MLP neurons of a small language model. Each row is named by its layer, matrix (up: input weights) and neuron, and shows model dimensions 384-479. Each number is 128 + 24 x the weight over its row's rms, rounded and kept within 0 to 255. Numbers have three digits each.
After each neuron's rows, "fires on" lists the tokens most often at its 100 highest values on Wikipedia text that the model never trained on. A number after a token or word is its count.

L5.up2973:108135139170148091089173137108153111173118110093108133079116148103116119164126122116187101100115111157084147131136122105131099107137151113114153129186112108133136116087098156104119154149122147161129138133137131092102111141123091123089137152123157151134098148130132096129078101104135099130
fires on: " in" 18, " Mon" 14, " In" 13, " was" 9, "c" 4

L5.up2481:123148120108125152132074114147104151117123170140154144111149129135107105098091148112163116113123123107139122117115144131100118145133151147133133106146132084143162118140129162154099135117076102135141095116158111177111128144122115125105121071096137155138088082144143129155159153148160112147
fires on: " |" 19, " m" 14, "0" 8, "er" 7, "w" 6, " M" 4

L5.up515:123146116142130130117109152141089138125168167110098114143109138144085148180149131080162093115110115140117111157113125129149141106068114136088132128115119119104145104112133084165115108102160182193152140082145123138156136187162167142194149133112117109160154125150159154102125154114120130149
fires on: " g" 35, " D" 5, " team" 4, "1" 4, "here" 4, "ho" 4

L5.up1529:104138131133116152129118135122149159115188145163152136138103108129103143130108084128140133133155148130135107181157124129135104090155143085136113170142151132118129130135188064135101161163116119112140123139060124124097104136152166142064136129117143128126076117129169110137119168153120125128
fires on: "0" 39, " of" 30, "-" 5

L5.up1386:101119121124160136157144134118114101114132123098203093138139111094085151113150104092114120118135117145132149121148134138112145142143102167143165171121125138155135161166125166115128116143122095108171161135112123138134131106125136125100109127126128098167061086085136152101142124133156137078
fires on: "," 52, " and" 16, " in" 15, " at" 5, " –" 5

L5.up2644:162135091117158151146110128108104101159141127178099129162151116113129143134086149126131140121102129147157131097143138119114084171131168110109068136109151136121127161104123116117102162087172129152120151121119142143092142133122172099128156135090125130143164151149156139140132101097109154131
fires on: " P" 44, "e" 6, "," 6

L5.up2133:111123180138093099124083075166194159140140101136133105142105104128130169156119117143138149146157107150144143175130113129116089159112111143151132134142150133118156130093172121162157110099125115121147090092121150148085127145146122102189166148153162098125164102142097146072166110159152114084
fires on: "," 77, " (" 9

L5.up1996:062185155104094152081147115133143114139152125152099166122106142117095110160092097106103092128141125115146106084108093102103116143155120101105155157148132116155104107075122120078147108142106107076131117101144136146142099160155116128151126132140144128130173145124157137107125133104152168139
fires on: "," 29, " (" 21, " " 6, ")" 5

L5.up258:128109094130112139132111098145072084125189171127127112095110115101139106130129145144122128123106126136102131140085158129160168096150111122137171155122117132122102130156131126162134156104177108128108116120088099087144128150111085152104116110141132131146116116122099144099108102166149113121
fires on: " D" 31, " and" 13, " Mar" 8, " R" 6, "or" 4

L5.up481:129115128125099110134134094166165146123115161092137146133140167086139120168121087163123127105115121165079113078127099131138134129080129174160134112139097134100124088126137139164106100159128145149154110132202124154137105124144094164109148134109129114161137101150109129111138089160143139155
fires on: " (" 42, "\n" 23, "\"" 8, " \"" 8

L5.up1093:126110147107144150155111137121110161112140126115123125204133107131109140116097067098119119119137139121181128108110170122101145079128128133081149159107166171153120153159112102114160145114144168125175123120135131144120088155165163119171131131102137137114119143139137129130129126102126120129
fires on: " of" 29, "n" 12, " than" 10, "f" 9, "us" 6

L5.up1352:091130174088161201111171110068116107161123136116142111160140167103101137144167109102111189130130095153133130156146130106151126139117100133142061139108160094124129160130127081104131092119145123113094133113105149138119144128113138096141121163130170148135110118116131140160162098128148097105
fires on: " the" 33, "," 25, " a" 8, " of" 8, "The" 6, " who" 4

L5.up2697:147115116162088124092107148126121171162093159133141182116164131130175129104138157154152130170130115152155100135161139121135150106082104142121085134165124154130157135135149077107105152102165111125116148116126114140157124098114105137160167120123120109127127133146142161102082122171114093180
fires on: "0" 49, "o" 5, "co" 4

L5.up58:062129143126084111088103128094166103134106125096131083138097118107117137100135139114161125121160111138114088122107154092120132120103093120158139101139144122087116125097131166125112120123168115155156082134128136148133116114112102142098118138126126100070094143161152072131151151146167140109
fires on: " c" 36, " in" 14, " ret" 10, "c" 7

L5.up356:170122105118143122151155118128086119137122149180120122113121098119110148166113137099152145143109141147138105158124121122152149137080126131137075142157140103089139081097140133100121090134155130126098160116172094124145114173136150153113115143115136119126079145118127091122102131148125138110
fires on: " was" 31, "-" 17, "\\" 5, " =" 4

L5.up1264:163113157153124096113132159073136103083068152157153120137121126164141122106153097129148107133142146124120158175112175084139077137185148155141113112154094136126110123142099176128127120100119117144129126101115090100122134115123152157127093159155124167133148150136142150161159151137139154111
fires on: " and" 57, "," 18, " or" 9

L5.up1379:132125174114108134124096092106104127126138132130100132098123094103200125133141105125134166124112145082140157138102141159118076103087113153178111120163132136105103127101153143102125129162175119154067109122136098136161101100127124065166171177165113137122148074167125135138121181161122104129
fires on: "," 67, "h" 4, ")," 4

L5.up244:130107188116089166142112128087103136135124109114126130096148159155139126111111125154120169130127123148142139115160134107155151126101122108198146150144096130140125166136140169137144107151135120130108142093106109152118100094129138131104162119100122113174146152135148130120129125160092101129
fires on: "," 42, "/" 5, ".," 5, " with" 4

L5.up3066:110141107136132115187139086105110150171143127134126138075112149144177139127120148100137107172155132122125105119116152124106127111163170104094126129111145091116145163145124155182079104121111108143099158109146127147182123135104097149073158118119117132123090118109123147068143120124133105154
fires on: " (" 43, "\"" 10, "°" 8, " " 6

L5.up757:134143077101076139168125131163184130165127116130101102133090120156177134144129171135136163136097146143124126104114181130098122091116090131150117135167150150134135155143157106132127145097155101184115132136144115099118128119124108113119102129114165148147108138178139109120128115156108098143
fires on: "1" 48, "." 7, "o" 4

L5.up115:120129138113144171138124180162131150157098130153129106120110154102153139135118145103151153136138116136135114125151134170114125094097086112129137121120110114142135158128154119130104155086108171121121152117155125105101121126105167106135165129147125133144160133109156138144119162131085153137
fires on: " —" 17, "le" 9, "-" 9, "e" 7, " or" 5, " he" 5

L5.up2661:107167133159137102103142120169146127110142106154116140103093164121112146137081130119111105120161109138142147122134150127071135096128160109084120117162133112110113151185150110098122139158140163135142077119144163115124144155162151090102120126156109119123083125096139188086125148117099122118
fires on: "0" 42, " |" 15, "rac" 4, "%" 4

L5.up2074:111143107101126132116139137146150117155126101112155127125153117111143141126119125097116102125132122137160121108065116123124117130157139148146139135142132197112151129113084132085159147135129144156156121144162137181120148093141131112160155154108183151083119132105155129130096121109160125105
fires on: " to" 37, "%" 11, "l" 6, " and" 5, "B" 5, " is" 4

L5.up2906:093130067100094085108132127161137043117139131091125138138149148162162140142112166090120146127127141154115140086148108106151081116156162162191125093113119138134132135109133142150134126132114117160179145170108075133116120147134132142117115108137154141146098112137124139134122118118128155201
fires on: "H" 28, "." 15, " H" 14, "3" 4

L5.up288:143135140116156064168154127119159138123101074107151117133154108122163127134117121115117106114113129130167118115140147106054146140091088116104132101130102108125128147176130176142168128141159131115111165147127112098114144120140113128087100120126134167059125137123161152131145103093122129150
fires on: "," 29, " the" 12, " in" 10, "or" 6, "f" 5, "ar" 4

L5.up2263:086126160142124112110163091107153114123171140135159140160119128165143097133099100128111160135158101136094136107136144127104114136153089141105151151143167116128097110105116109111140126144129116163129137109102118122160121088169128126097087150140128131143132146119131148163099091141101102105
fires on: " and" 41, ";" 8, " of" 7, "u" 4, " " 4, "|" 4

L5.up215:108094103176120147161139111119146148142133147091077099156132134134143140152112123114110142106125132138105112091159159088163110113134134126135093123111163136121082122132171182142108148121190125134095156127127122141139120122162108140123100172133091183155150122115122162113101169130171126078
fires on: " L" 36, "," 8, " at" 7, " l" 6, " may" 5

L5.up661:135176084116123127148170133125182156156149144111139121142076128092126114160182140093140108160140087111090130131107145140102138117123126111101122100115095141074109136063153116179109136140089103128170076120105104062153114117112158145134108172161139112134102115106149144130104154147096161087
fires on: " on" 15, "–" 9, " back" 7, " for" 7, " head" 6, " as" 6

L5.up1119:129127145162148126159142143165121111165132127092137135133143123135130159166137124153102123094136151132087123136143153126118101152163131179108117120096112113145135129115163142113138151136131146164136126123116086177144126152134093148157145130117104127172132118132121107098116150178093160115
fires on: "-" 22, "'" 12, " s" 11, " r" 8, "," 7

L5.up2963:141161130139075115133157097167153098121097175139130100104154111137065146101130167138151125116127159157108130157126123109145141113123133153142108082110085125159089134108124095166146143084145102152119104141126132119152126145140118116115137131089153120077150176126155121142074129108085141135
fires on: " R" 63, " r" 21, "r" 8, "s" 4

L5.up2753:130119152123133121130134080094104117095133185081140128165136185106161108127149138099128166172180132101126127115113127174143150130148156143097108099104122113157121131157108143137136136119097107134130132149071145143082078114146126153114112126109107171136138127133148084118138103139130134146
fires on: "0" 18, "1" 15, " with" 10, "8" 8, "3" 6

L5.up2855:119097137070148181154124152067145095085142124143079138130105141111116155144144125130071140084153134116157117127148076143129158140154146155142131166118112143127140164125103108133135100082107103099139111135135167151124101142116105091137154114125109097146126123106136187141162161110141134150
fires on: "," 57, " met" 4

L5.up2238:137150152149141097110087148111147144175133095128116188177115095129119160141148115132131113162143122112062130117117119134123112100148164138118146111202156152158121105119128076165131133124079110097094127151150086130148136086141121127115150186101133150075106122088123161159127109155104118147
fires on: "/" 19, " Fre" 17, "a" 10, "0" 9, "5" 5, "ou" 4

L5.up2405:078152133144127161112166141139131136132130136149155137122122138147092143137101143173131108081175102127095117148141118131150118121116183173094121163121144135120112083120116112161140128093138121136103131115128148141116114126164118156101098091079165068117118111060135162131078115128160135130
fires on: " in" 29, " –" 9, " on" 9, " " 6, "l" 6

L5.up2782:182169122080115111175157108127167140125133089140107168127119140150132132102112120178168113136105104149128140152117099095107100125147164147104114148178119121117138124119127163092119112102156139131123129137135111141112083099097091098114154093136146128090126168152138119101086129112131135151
fires on: " IV" 18, " in" 13, "ical" 8, "X" 7, " I" 5

L5.up2195:117125096120145102160127122161128169133152149154170118135114068177106131157076124136170073182106146138187116098118126126188099128128112140114122175089077124118137113088157127111144110118103113110153106137151169119144108112111087126128106119126108106100105099151106139133118120146157138149
fires on: " a" 16, " most" 10, " and" 8, " two" 7, " four" 6, " an" 6